MLP neurons of a small language model. Each row is named by its layer, matrix (gate and up: input weights) and neuron, and shows model dimensions 96-191. Each number is 50 + 12 x the weight over its row's rms, rounded and kept within 0 to 99. A neuron's up and down rows have the sign that makes its largest values positive.
After each neuron's rows, "fires after" lists the tokens most often just before its 100 highest values on Wikipedia text that the model never trained on.

L8.gate56:66 61 60 68 60 48 43 51 51 47 68 66 45 43 58 36 35 43 35 37 46 51 60 32 37 52 28 44 45 20 61 53 53 37 53 47 46 55 44 40 29 63 67 48 54 30 60 56 43 56 68 45 47 50 51 51 51 49 65 50 51 70 48 44 38 32 42 44 45 60 43 55 60 33 58 43 51 43 36 44 38 46 60 46 82 81 49 54 71 57 52 33 46 55 55 51
L8.up56:64 44 44 62 56 47 48 42 31 66 77 57 37 31 56 60 61 37 41 57 49 52 47 71 46 60 49 39 46 40 37 38 43 61 46 55 30 62 34 42 48 47 29 57 50 64 45 69 59 40 31 35 51 47 48 25 41 59 69 41 53 64 61 62 29 61 51 52 39 32 53 45 59 37 73 55 47 55 35 56 49 46 44 44 69 80 55 46 62 43 53 33 49 65 60 36
fires after: " |", "–", "GB", "|", "-"

L5.gate544:77 37 56 45 63 64 46 29 49 53 60 32 35 44 39 48 54 58 36 59 45 59 79 49 55 40 68 49 77 49 70 43 56 65 59 56 46 57 57 41 50 31 77 51 63 37 63 53 57 66 44 59 38 52 47 42 41 67 72 48 66 51 39 53 44 38 48 48 56 47 25 29 35 51 50 48 64 56 37 31 46 50 60 28 40 64 61 23 37 37 58 33 27 63 62 61
L5.up544:60 52 68 48 40 48 36 60 40 46 66 70 35 33 56 68 48 50 63 35 33 53 52 33 62 51 52 62 58 62 49 45 49 45 79 60 45 43 48 83 48 52 44 53 50 45 47 60 46 67 56 64 55 45 64 38 57 47 57 50 44 08 54 43 55 25 52 50 59 47 44 32 45 43 57 32 60 44 37 42 63 51 67 49 61 50 51 67 42 16 46 68 38 38 41 53
fires after: "\n\n", "\n", " In", "In", "V"

L5.gate721:69 55 64 67 41 50 72 52 65 52 51 56 93 54 44 48 59 55 47 39 36 65 38 67 34 44 47 36 64 42 51 62 53 48 51 49 40 39 53 35 38 41 59 52 72 68 55 53 60 51 76 57 52 54 37 50 51 68 61 52 68 60 33 66 47 18 63 64 38 41 55 64 46 61 65 56 61 65 41 34 46 60 63 40 37 67 51 42 33 57 71 37 48 47 52 61
L5.up721:31 73 57 56 71 15 67 42 61 50 43 63 64 57 59 47 57 56 47 41 45 56 65 45 59 64 68 46 38 36 61 53 64 57 44 58 21 63 49 60 48 34 49 68 50 64 38 63 42 53 38 55 54 77 32 50 53 61 51 61 53 56 67 41 73 42 57 71 37 32 56 40 47 33 37 40 57 36 66 71 51 17 49 54 65 58 44 57 61 38 37 37 34 56 60 61
fires after: "-", " (", "|", "eno", " Di", "/"

L7.gate182:51 60 46 52 52 67 57 41 56 49 30 66 69 51 47 56 40 59 76 46 41 50 62 34 58 41 49 63 63 28 49 57 44 48 51 52 47 46 69 48 33 29 64 48 51 59 45 44 57 19 60 53 43 51 35 53 58 50 49 52 64 57 41 44 50 58 35 66 67 51 64 65 68 48 83 55 42 57 59 45 34 18 29 47 38 56 35 33 44 40 44 55 64 43 65 56
L7.up182:49 53 57 28 66 54 39 48 50 55 57 47 38 51 61 41 58 66 67 56 52 62 48 59 42 62 60 52 69 49 73 67 71 56 75 69 40 43 56 60 49 26 35 47 31 52 65 42 62 28 39 46 48 56 58 45 75 50 52 54 42 02 60 40 50 52 42 63 58 44 65 29 33 62 55 69 52 42 49 59 47 65 43 46 61 64 61 38 62 59 53 53 62 55 53 27
fires after: "-", " \"", " (", "E", " ", " o"

L8.gate701:62 33 57 61 49 41 56 46 47 60 38 50 50 55 55 33 35 56 45 46 70 52 42 59 55 67 43 53 46 53 50 55 41 34 64 53 53 52 39 37 25 55 49 49 44 69 45 45 46 39 61 70 38 47 53 33 61 64 39 55 59 58 44 66 69 45 58 27 43 51 40 37 59 27 43 29 19 84 52 53 38 41 83 36 66 76 45 46 31 48 45 38 49 50 68 34
L8.up701:62 35 48 56 61 49 60 45 37 43 49 59 67 49 33 52 47 54 60 47 50 34 46 61 54 41 45 54 60 70 39 64 44 67 36 41 56 79 52 27 35 58 65 46 58 63 40 34 37 43 56 61 67 51 48 55 63 51 55 44 59 57 66 33 50 34 41 61 35 46 41 48 39 42 39 54 06 46 53 46 33 56 60 52 46 39 67 52 32 45 40 59 57 70 48 40
fires after: ","

L5.gate589:61 51 54 28 52 55 54 41 58 63 43 35 40 48 42 49 35 61 50 40 37 45 49 41 49 53 48 63 61 55 57 56 42 52 59 58 28 60 42 51 50 59 22 71 49 35 52 57 50 43 23 43 35 50 45 48 17 45 57 44 31 56 59 55 50 76 20 50 60 53 39 51 59 60 37 57 61 46 52 57 61 33 53 57 58 49 55 55 70 29 63 22 70 63 49 66
L5.up589:61 58 47 44 48 55 30 51 58 34 46 44 47 42 54 59 51 61 51 57 43 65 53 46 49 35 46 48 74 48 43 38 53 54 55 48 49 66 44 60 64 27 57 56 42 51 56 60 64 63 46 49 75 69 60 30 53 64 49 56 39 31 39 53 69 31 47 60 42 37 55 40 37 44 65 32 49 68 55 55 48 42 46 42 45 51 67 66 51 51 38 52 51 28 33 38
fires after: "\n\n", "\n", " History", " Career"

L8.gate438:63 35 63 59 59 50 58 63 37 62 24 58 40 74 41 48 38 59 47 43 47 72 52 41 46 46 58 49 49 72 46 56 51 55 25 62 68 52 47 45 24 68 41 59 44 53 45 43 55 46 66 57 44 37 44 44 50 67 64 45 35 67 26 36 48 39 33 27 56 43 67 49 64 38 55 56 38 55 49 46 72 39 57 24 57 31 55 44 32 52 47 49 51 46 25 29
L8.up438:47 62 56 48 54 50 43 67 43 55 52 48 57 66 29 74 55 51 43 56 31 61 52 46 65 48 48 52 36 60 46 51 62 63 38 34 35 50 55 41 48 75 51 57 48 48 45 55 64 54 49 58 56 60 60 47 55 47 64 58 69 43 26 58 44 39 68 52 47 59 65 42 50 39 60 45 25 38 48 56 44 71 64 45 50 62 34 60 62 53 42 39 40 71 49 49
fires after: ")", "-", " |", " Number", ",", ";"

L5.gate173:46 50 41 42 49 51 49 50 45 46 40 55 64 53 55 56 64 65 65 44 45 40 42 53 80 53 66 50 75 30 69 44 59 37 43 29 71 61 31 32 34 56 65 41 55 30 47 53 57 51 39 45 59 32 44 45 41 29 58 49 43 39 42 36 45 44 32 50 59 62 50 60 35 37 64 54 49 55 57 33 33 49 46 60 50 56 33 33 47 66 44 72 39 69 43 26
L5.up173:49 41 48 66 62 70 51 63 45 38 38 46 48 30 64 53 50 76 45 37 52 34 44 45 50 31 40 58 49 72 39 53 65 52 52 60 36 59 67 48 59 50 57 37 50 57 41 34 57 46 57 56 65 27 39 38 59 40 60 09 62 47 36 51 53 52 40 60 49 63 43 47 36 57 74 74 62 41 50 47 48 28 60 48 39 81 26 69 38 52 46 50 59 57 41 47
fires after: "\n", "-", ".", " \"", " Dist"

L8.gate528:77 32 43 67 34 67 41 36 50 64 41 57 57 75 46 28 50 53 61 39 51 44 57 62 38 70 44 56 57 36 62 48 53 51 53 65 20 26 50 56 36 73 50 58 42 52 62 45 61 28 54 59 39 68 14 66 73 50 50 41 57 61 24 47 48 57 27 43 66 51 66 55 66 38 50 60 54 75 48 59 64 33 54 51 41 62 44 47 56 58 72 41 31 60 49 60
L8.up528:64 57 46 43 35 53 39 28 58 37 51 67 45 58 43 57 59 55 49 56 52 55 28 82 59 45 57 28 58 46 26 57 41 47 59 45 52 67 40 55 55 67 32 39 34 35 32 51 45 60 33 62 78 38 54 76 62 49 32 46 67 61 37 51 59 53 52 46 55 46 34 38 55 44 54 48 38 42 66 48 63 61 57 47 64 64 40 65 42 55 69 44 49 44 44 45
fires after: ",", "."

L11.gate694:43 54 61 29 62 46 48 47 66 42 51 66 76 64 46 55 48 61 55 40 56 44 49 53 54 46 39 69 60 40 64 57 39 37 58 28 67 50 45 27 52 61 47 68 37 62 73 32 53 43 41 82 39 81 39 51 58 60 48 45 33 46 37 32 48 45 21 49 35 45 52 61 39 43 57 59 47 34 64 39 50 45 41 40 50 47 52 55 65 26 44 40 45 66 56 51
L11.up694:36 48 56 21 52 46 54 51 71 39 51 53 73 51 40 44 58 44 51 48 62 52 36 55 60 49 48 59 43 57 53 68 22 51 53 35 53 65 60 30 67 47 35 66 33 50 56 47 54 41 36 69 44 72 52 57 57 76 47 31 39 35 38 38 54 59 38 56 22 37 48 52 35 67 49 65 52 27 50 29 64 51 55 47 57 57 54 70 72 19 45 41 47 59 60 52
fires after: "\n\n"

L7.gate341:51 68 34 60 57 47 48 52 39 55 55 60 74 58 56 79 44 37 48 50 45 43 75 61 42 66 39 51 49 40 57 47 54 52 47 45 55 50 59 41 39 62 48 56 59 50 48 25 38 37 42 43 63 32 43 55 49 38 55 49 37 82 38 47 46 47 41 46 30 64 57 76 51 56 50 48 42 70 46 52 66 58 45 37 62 60 61 24 54 53 28 56 56 58 58 46
L7.up341:56 58 23 46 52 45 57 44 36 41 92 44 52 52 39 60 71 34 49 54 32 61 61 48 35 45 62 49 39 38 32 47 51 38 76 34 62 56 51 45 72 41 39 60 40 40 55 37 40 39 40 37 65 43 41 46 57 73 64 56 62 81 40 45 73 57 58 59 22 51 58 49 38 45 46 40 64 45 13 37 54 62 42 35 59 61 67 54 59 39 40 53 49 57 54 33
fires after: "-", "|", " hold", " Time"

L2.gate420:49 56 41 48 55 44 45 68 36 52 58 68 68 44 45 90 53 33 44 52 59 51 55 45 45 74 53 71 36 47 33 62 57 89 50 43 42 34 78 37 50 38 47 39 55 47 49 57 39 76 55 53 37 46 54 55 60 28 50 50 48 62 50 46 45 49 40 86 63 72 40 41 59 53 32 64 73 53 63 29 41 43 51 68 39 57 55 56 43 36 50 39 76 52 42 49
L2.up420:70 59 51 71 51 49 51 48 25 43 47 62 50 66 38 58 54 55 35 58 43 62 56 39 63 64 49 54 55 25 42 53 31 50 35 58 39 68 63 39 64 54 39 40 40 49 38 55 39 68 55 63 44 45 50 40 69 53 60 58 50 51 50 32 47 55 49 68 63 50 69 57 54 34 65 61 36 81 56 63 23 38 41 51 48 55 57 72 51 65 49 47 52 75 35 73
fires after: "–", "-", "o", "x", " +"

L3.gate723:45 60 42 80 51 64 62 73 53 47 44 48 22 61 63 48 46 67 41 56 55 63 42 51 60 50 61 32 38 38 30 62 31 52 40 57 50 44 51 74 40 55 68 58 50 44 62 47 58 25 54 35 59 48 46 52 57 49 21 49 58 52 39 44 50 34 43 60 36 59 69 59 51 47 48 39 73 48 58 44 41 56 54 29 32 37 36 45 31 51 61 57 60 49 51 36
L3.up723:53 65 55 80 28 60 45 54 45 34 50 44 38 64 54 61 46 39 34 49 58 67 51 71 64 53 68 44 63 44 63 73 61 39 41 67 56 50 62 46 27 41 58 39 44 44 37 47 56 34 55 43 51 52 60 35 79 50 67 51 35 37 60 38 50 58 45 46 63 69 65 47 40 62 64 42 70 34 45 54 40 43 40 48 28 45 55 14 50 61 70 49 63 49 39 54
fires after: "-", "|", " |", " (", "\n\n"

L6.gate122:47 49 44 41 69 29 41 42 63 61 68 61 57 58 54 56 31 64 41 36 66 31 30 42 28 56 37 44 49 70 41 38 57 60 59 51 40 47 44 47 47 74 51 38 41 54 44 59 32 58 47 44 62 61 44 11 60 46 83 69 40 48 68 47 51 49 50 50 41 37 47 39 52 39 50 50 25 75 47 58 33 61 54 22 26 55 63 47 49 40 58 61 48 37 46 48
L6.up122:34 55 55 61 58 46 50 43 68 48 54 30 40 41 52 61 57 56 09 43 35 44 60 54 34 35 35 72 46 52 50 46 52 50 30 69 37 58 35 62 65 49 53 50 52 53 31 46 59 38 50 43 69 49 57 47 70 58 46 57 50 80 53 51 65 54 57 53 49 43 40 21 31 63 45 50 33 58 43 65 45 73 53 41 53 41 60 56 40 64 59 48 53 34 53 44
fires after: ",", " H", " and"

L7.gate24:44 41 58 53 62 33 37 46 53 73 45 51 41 39 39 60 60 52 72 53 50 55 33 45 46 59 53 58 53 53 47 45 59 29 62 37 75 59 28 43 33 69 49 39 41 62 45 46 49 41 52 48 38 63 46 71 80 44 65 50 37 70 62 47 30 39 41 52 66 38 66 45 48 52 38 45 77 56 53 50 31 53 47 43 70 61 56 24 59 58 48 43 63 35 18 53
L7.up24:38 60 58 38 64 22 58 49 41 54 51 40 37 55 47 67 74 60 72 32 53 68 33 71 56 52 53 69 23 26 42 60 42 35 64 57 56 44 30 55 61 59 35 48 46 41 37 65 43 49 53 57 71 43 59 38 48 38 38 53 43 60 61 55 56 60 54 20 46 47 67 47 48 63 52 38 59 47 58 61 50 32 54 54 54 65 57 42 51 71 46 15 56 51 49 50
fires after: " in", "|", " |", " (", " In", " during"

L11.gate121:68 65 71 39 68 68 69 52 53 46 43 46 51 70 75 53 49 43 45 18 35 47 35 47 49 43 48 65 43 43 46 55 46 47 60 44 54 51 41 21 59 45 42 63 52 56 78 38 52 34 36 48 46 56 50 65 60 61 56 40 38 35 54 31 46 57 40 47 36 39 57 51 50 45 69 58 59 28 50 49 69 52 68 43 40 60 40 70 67 32 55 40 38 50 57 61
L11.up121:35 51 49 44 50 57 77 36 54 41 40 60 49 45 51 37 45 49 38 53 49 49 52 41 58 22 41 52 50 39 55 63 37 63 75 67 55 59 58 44 78 39 33 65 47 47 53 63 58 34 39 54 44 51 74 71 38 74 40 32 55 36 68 53 55 58 51 49 37 47 50 40 32 51 58 72 58 31 50 45 71 60 63 40 46 63 49 71 76 27 55 51 39 53 53 67
fires after: "\n\n"

L5.gate639:60 14 61 30 60 52 60 34 44 58 56 55 50 31 51 72 61 40 58 39 50 51 53 37 29 44 37 55 39 35 66 28 48 61 48 72 36 69 40 45 38 72 56 46 43 45 53 52 50 57 47 59 44 31 56 63 64 62 34 54 41 58 56 50 39 45 42 34 71 67 62 56 55 42 52 66 50 54 61 47 72 45 47 36 63 36 28 49 70 41 57 65 36 58 54 44
L5.up639:62 40 38 31 50 38 58 68 68 55 72 53 50 50 53 40 47 64 60 36 63 50 78 62 35 42 38 52 38 44 56 15 38 64 47 52 47 67 68 27 40 50 45 52 52 45 53 34 55 60 55 60 38 48 61 48 57 54 41 59 57 42 53 45 50 47 53 53 63 41 57 49 29 76 61 63 52 41 53 73 56 42 47 52 41 30 63 56 66 58 42 47 53 58 43 45
fires after: " (", " +", "+", " −"

L11.gate86:60 48 62 40 47 32 67 56 38 67 21 52 42 61 52 47 48 65 66 36 26 29 37 47 38 77 31 52 38 46 48 51 33 44 31 55 48 51 59 43 44 58 42 44 64 46 61 36 64 36 59 53 34 45 53 31 63 39 62 55 45 60 22 66 48 65 45 57 63 68 60 40 63 53 59 66 66 47 81 27 57 60 78 53 51 63 42 57 40 48 57 49 44 37 25 57
L11.up86:60 33 42 58 34 56 63 41 54 58 69 60 48 20 40 46 63 58 50 62 56 51 72 49 34 47 64 50 49 55 54 65 55 39 50 61 46 53 90 56 60 50 59 49 58 46 39 55 81 34 52 45 42 42 43 62 41 48 60 63 67 46 55 62 46 62 44 61 61 45 57 36 59 55 53 49 73 40 66 67 46 68 68 56 36 42 41 72 50 50 47 45 37 47 42 42
fires after: " co", "E", "le", "u", " Co", " Bo"

L6.gate444:58 58 54 49 39 53 53 53 68 63 50 66 69 68 54 63 35 36 58 46 35 63 55 37 75 68 50 24 46 40 45 49 48 55 55 39 72 41 51 49 26 52 36 30 39 38 51 75 39 39 73 53 70 55 64 58 65 70 59 47 70 62 55 45 37 18 30 28 67 45 55 53 49 50 47 41 53 31 35 58 48 66 55 29 54 36 48 23 31 69 55 53 53 55 58 47
L6.up444:62 39 34 55 53 46 36 44 63 59 72 68 62 33 54 47 38 38 40 45 45 46 47 61 55 49 51 39 53 62 69 65 56 40 62 41 47 59 53 45 50 42 24 51 61 52 31 56 69 47 59 50 71 64 40 60 75 64 36 42 65 63 46 50 53 51 54 50 64 43 55 66 51 68 52 83 63 45 37 63 61 61 64 48 81 32 56 46 51 49 13 41 73 43 64 47
fires after: "-", "|", " |", "+", " 2018"

L3.gate169:21 52 75 55 77 41 40 60 59 34 52 58 58 66 66 65 52 39 39 37 50 51 52 67 42 54 72 71 63 41 62 52 41 26 41 36 23 40 52 58 45 61 43 28 51 49 38 65 52 31 37 47 53 66 46 53 49 44 60 67 29 30 60 50 19 32 39 30 70 67 36 37 29 35 56 40 36 44 48 56 50 54 57 49 58 56 43 39 62 45 59 26 49 44 49 57
L3.up169:37 65 77 33 55 33 43 61 45 33 64 48 33 42 59 51 45 43 47 35 42 66 53 68 21 43 42 51 53 57 38 59 49 40 31 48 45 39 37 64 62 32 32 47 58 55 54 69 58 60 46 60 51 56 50 55 28 64 64 60 29 50 53 56 48 38 69 39 64 56 39 39 34 27 60 49 41 54 39 57 60 61 64 53 40 64 59 47 68 34 49 43 49 37 55 64
fires after: " United", ",", "S", " U", " the", "A"

L8.gate697:50 62 54 62 48 62 60 62 57 53 41 64 53 76 61 70 54 49 35 36 39 51 54 54 46 39 58 40 55 63 66 47 58 54 25 44 56 48 62 45 09 42 53 37 52 73 60 48 61 36 42 38 41 58 55 52 65 54 65 68 52 65 41 51 34 46 36 59 60 53 42 49 55 22 63 30 54 48 45 71 28 49 43 48 37 45 32 30 64 59 39 56 71 80 61 69
L8.up697:57 58 22 46 33 19 79 66 61 44 55 58 18 56 48 54 66 43 18 50 53 51 38 47 42 60 44 36 56 30 60 68 61 53 48 50 49 61 50 57 36 37 30 35 53 55 55 47 58 31 46 47 59 60 65 46 47 60 69 54 50 69 57 64 58 71 71 62 49 51 35 43 42 56 66 51 67 35 32 55 73 55 37 54 40 41 50 57 64 65 45 53 61 64 49 57
fires after: "-", ":", "/", " h", " ("

L7.gate523:30 65 48 27 65 25 62 50 36 68 61 44 68 39 65 53 65 51 36 56 65 53 42 55 51 62 36 55 63 28 53 49 39 45 31 55 43 68 50 51 46 50 58 53 62 70 55 55 57 58 59 40 62 63 44 46 46 56 54 68 58 48 37 34 45 43 46 45 43 48 33 46 30 38 69 61 57 52 37 59 58 52 51 67 49 50 53 32 56 31 44 38 56 37 44 49
L7.up523:49 54 28 50 46 49 74 34 49 40 51 40 54 53 39 33 60 47 50 60 50 40 48 44 56 39 64 49 20 44 33 49 60 74 40 58 50 44 47 44 61 51 72 56 43 51 50 60 47 32 50 64 31 66 36 36 55 44 47 63 53 64 60 53 56 52 59 59 44 35 57 44 50 65 46 64 44 65 43 44 33 38 57 50 36 40 47 60 67 45 56 54 52 61 47 58
fires after: " |", " =", "|", "-", " 4", " 1"

L7.gate677:70 78 63 51 44 51 57 64 55 49 47 38 49 48 64 41 62 43 47 47 59 59 54 34 51 51 46 39 58 36 53 37 50 21 42 56 33 62 49 36 28 60 62 51 33 47 39 46 49 48 44 66 31 40 43 43 60 41 56 56 33 56 50 50 44 37 43 44 53 64 51 52 68 34 58 56 54 53 72 51 62 41 51 44 50 47 28 31 32 43 50 54 54 49 15 48
L7.up677:36 56 55 42 81 45 72 58 67 54 64 38 65 37 51 49 41 49 25 49 50 63 39 39 38 57 26 40 28 62 45 39 59 48 54 65 48 45 39 41 62 73 41 61 48 61 48 54 43 35 44 51 48 57 47 48 65 33 79 50 61 62 42 36 49 49 67 32 44 53 45 74 49 52 41 47 38 54 46 65 44 56 54 54 32 55 39 61 42 43 43 50 66 69 55 29
fires after: "-", "|"

L2.gate249:25 49 46 60 40 70 38 35 37 45 42 52 48 32 46 61 24 32 46 70 50 40 75 43 40 54 30 38 58 65 45 69 42 57 53 58 58 42 67 30 53 62 51 52 32 31 49 45 70 57 65 42 61 37 57 66 59 20 76 34 54 60 54 39 45 40 37 49 50 64 30 64 47 51 30 47 58 61 48 58 34 34 62 53 80 49 46 47 57 59 55 65 46 53 50 65
L2.up249:62 35 44 47 60 37 60 43 56 47 71 52 53 48 36 50 38 65 50 58 44 57 57 44 51 61 37 66 44 39 66 33 71 42 49 54 40 48 44 58 41 35 42 63 43 50 45 32 40 37 42 41 51 53 31 44 44 50 81 54 48 58 76 48 35 54 77 69 47 30 67 53 49 41 54 48 48 51 66 48 79 59 49 57 63 42 50 31 61 49 46 45 68 61 63 45
fires after: "|", "–", " Sant", "-", " |"

L11.gate520:58 49 39 33 82 54 40 42 53 51 27 67 37 38 45 54 43 35 50 56 69 51 61 76 29 33 58 62 75 43 67 57 40 45 61 15 46 42 43 37 48 57 57 43 57 50 67 45 34 65 43 38 46 57 34 64 54 67 54 50 42 50 42 33 65 54 42 27 69 50 39 60 38 27 57 47 48 46 48 60 40 48 63 60 38 60 51 48 50 40 48 52 33 47 33 44
L11.up520:51 27 54 68 46 39 62 44 41 60 43 61 30 64 45 47 61 40 43 58 56 29 54 34 42 27 48 33 49 51 38 69 39 25 57 40 63 55 58 18 41 64 58 42 33 56 63 50 44 50 24 51 48 40 37 49 49 36 61 28 55 57 46 32 44 23 24 43 51 55 56 46 59 38 61 43 48 32 44 63 43 55 67 62 53 31 54 53 09 38 51 56 50 28 54 57
fires after: " is", " as", ",", " had"

L11.gate365:65 26 42 41 64 52 38 15 59 37 63 55 55 45 59 49 39 43 49 50 39 30 45 61 59 37 51 71 43 42 73 60 39 53 50 38 28 59 65 61 49 53 72 42 32 35 34 37 60 51 44 58 51 50 40 61 50 44 48 80 23 35 51 35 46 54 35 44 53 47 34 62 49 48 32 68 33 42 52 49 56 34 70 37 26 38 52 43 62 50 37 52 70 63 55 51
L11.up365:43 17 37 44 57 61 50 42 64 39 64 31 26 35 34 40 50 32 52 56 47 44 60 50 60 46 45 52 40 54 54 83 39 68 55 64 33 49 69 61 74 31 59 46 51 36 32 57 72 58 48 54 53 44 50 60 34 59 54 29 54 41 63 53 63 62 56 66 36 39 51 56 42 67 36 74 66 39 49 40 73 50 55 45 35 39 49 67 59 42 47 46 75 54 50 51
fires after: "\n\n", "="

L6.gate126:50 39 47 49 63 44 56 46 77 45 59 46 38 53 47 57 50 45 55 44 40 53 56 39 55 47 52 47 55 53 55 40 39 39 69 49 63 53 46 48 56 47 71 46 33 67 58 42 44 28 45 64 43 55 58 54 39 35 60 55 41 36 41 39 73 53 41 46 52 30 41 48 54 34 46 47 40 61 48 51 36 39 42 30 45 61 65 45 38 45 60 65 44 19 30 64
L6.up126:51 59 48 44 56 52 45 29 53 72 51 39 61 35 77 62 39 54 51 38 47 61 45 57 39 58 51 53 32 52 46 64 50 34 75 52 58 47 49 46 53 55 55 46 59 52 53 47 62 39 27 29 44 57 70 58 76 42 54 49 55 61 22 57 62 60 43 64 54 60 60 33 41 63 77 52 85 50 38 56 59 47 43 42 37 66 47 37 47 38 52 66 53 55 39 44
fires after: "-", " (", ".", ",", "–"

L2.gate534:42 38 27 52 45 34 43 39 44 63 33 48 51 46 60 52 61 48 35 44 45 51 77 44 63 52 50 30 61 26 60 59 48 64 57 48 56 66 60 33 33 57 54 44 61 22 55 37 53 41 49 63 54 56 57 61 51 37 52 47 52 63 53 37 41 39 36 39 24 47 42 61 56 48 55 43 59 51 53 62 60 79 63 41 48 55 48 35 70 55 59 42 38 74 59 47
L2.up534:47 38 49 46 59 32 40 62 52 37 57 51 57 38 47 39 50 38 45 37 63 61 30 59 49 43 52 44 56 51 68 58 63 37 52 50 51 54 52 66 61 60 60 55 71 50 24 50 60 39 56 34 74 64 24 62 52 39 54 45 53 36 54 49 49 57 61 61 60 57 65 60 61 63 71 33 57 28 35 63 38 60 65 52 54 73 67 37 53 40 39 56 46 61 68 55
fires after: " |", "-", ";", "mo"

L2.gate384:49 29 59 59 28 60 66 59 54 53 54 58 43 46 47 80 48 48 52 60 45 41 48 44 46 50 69 58 42 35 52 48 54 66 49 43 48 41 52 55 41 50 48 52 59 74 33 47 50 65 62 29 45 60 60 43 61 68 60 51 48 42 58 34 49 37 73 48 49 52 57 31 45 53 51 68 67 41 69 56 56 49 52 70 73 64 64 42 74 36 47 33 45 46 54 49
L2.up384:62 68 64 43 60 36 48 64 35 58 77 31 51 67 46 68 50 50 42 44 27 42 71 44 44 42 58 67 38 52 43 28 62 62 55 60 31 32 55 38 68 50 45 70 67 42 64 56 49 55 57 43 48 58 76 46 55 57 45 52 56 51 70 63 63 57 49 52 38 28 40 55 61 49 53 39 42 59 53 55 41 28 57 54 43 38 27 58 61 41 55 37 43 76 44 46
fires after: "\n\n", "–", "-", "/", " |", " ("

L8.gate538:57 63 41 55 61 45 56 55 63 40 52 53 47 55 63 52 28 63 65 34 71 52 70 57 60 63 47 53 53 53 73 29 29 46 44 58 47 49 50 48 32 63 56 40 39 64 41 54 55 30 39 61 37 63 33 52 43 49 61 76 43 50 53 27 39 49 36 38 20 26 45 36 73 38 70 41 16 62 41 65 65 44 54 48 40 50 37 30 67 43 67 44 34 65 70 76
L8.up538:34 69 67 44 66 37 71 62 54 41 62 32 55 30 51 57 41 59 41 37 67 38 53 58 44 59 50 41 62 50 48 44 51 33 68 50 50 53 49 51 51 44 47 67 50 51 43 61 82 51 42 68 50 55 70 37 46 63 26 59 41 33 56 61 50 54 49 10 40 38 35 40 41 59 57 56 21 64 32 36 59 47 62 51 46 60 33 45 45 46 56 28 31 36 70 47
fires after: ",", "°", " United", " South", "″"

L5.gate3:58 40 36 50 71 34 29 58 40 43 62 58 38 48 57 53 45 52 41 30 59 63 50 63 43 53 58 57 40 62 68 43 47 58 47 50 35 39 67 44 50 69 34 49 60 57 55 49 49 48 37 51 76 42 30 32 69 28 48 80 51 53 52 41 25 59 54 18 43 41 41 52 46 33 62 51 52 60 67 34 40 48 51 35 48 39 65 53 59 53 36 43 52 37 67 34
L5.up3:57 23 32 57 47 59 35 38 61 46 74 45 56 46 51 45 25 47 46 53 47 49 72 44 32 41 36 44 29 50 44 42 57 55 65 58 41 55 45 55 67 50 45 46 57 17 29 45 62 48 38 53 53 54 42 55 29 59 41 35 32 42 70 54 35 45 57 63 33 31 29 46 61 60 48 55 34 39 50 63 50 51 57 40 49 51 67 62 30 53 52 41 78 60 50 65
fires after: " =", "=", ",", " ru", " Mac", "Ju"

L8.gate414:47 47 43 50 55 44 28 61 56 41 24 64 42 68 65 42 58 49 70 49 50 45 50 53 54 52 70 28 56 48 48 65 51 37 46 54 42 52 49 47 16 57 62 47 36 61 49 55 49 58 57 52 62 33 43 47 56 61 37 50 46 54 24 24 45 51 55 70 69 69 50 48 50 51 65 33 68 55 75 37 48 46 50 64 43 56 33 40 35 35 25 55 59 63 44 37
L8.up414:73 31 42 60 59 44 41 69 74 46 57 67 51 26 41 53 34 38 49 36 28 73 51 56 58 50 53 56 56 59 46 56 56 28 63 55 39 55 64 54 72 52 51 23 64 50 32 60 53 46 75 49 41 49 54 64 64 46 39 47 46 58 39 46 59 26 47 62 58 35 60 56 34 44 51 51 53 55 66 50 38 30 56 56 51 38 46 60 44 37 30 49 63 50 28 45
fires after: "-", "|", " co"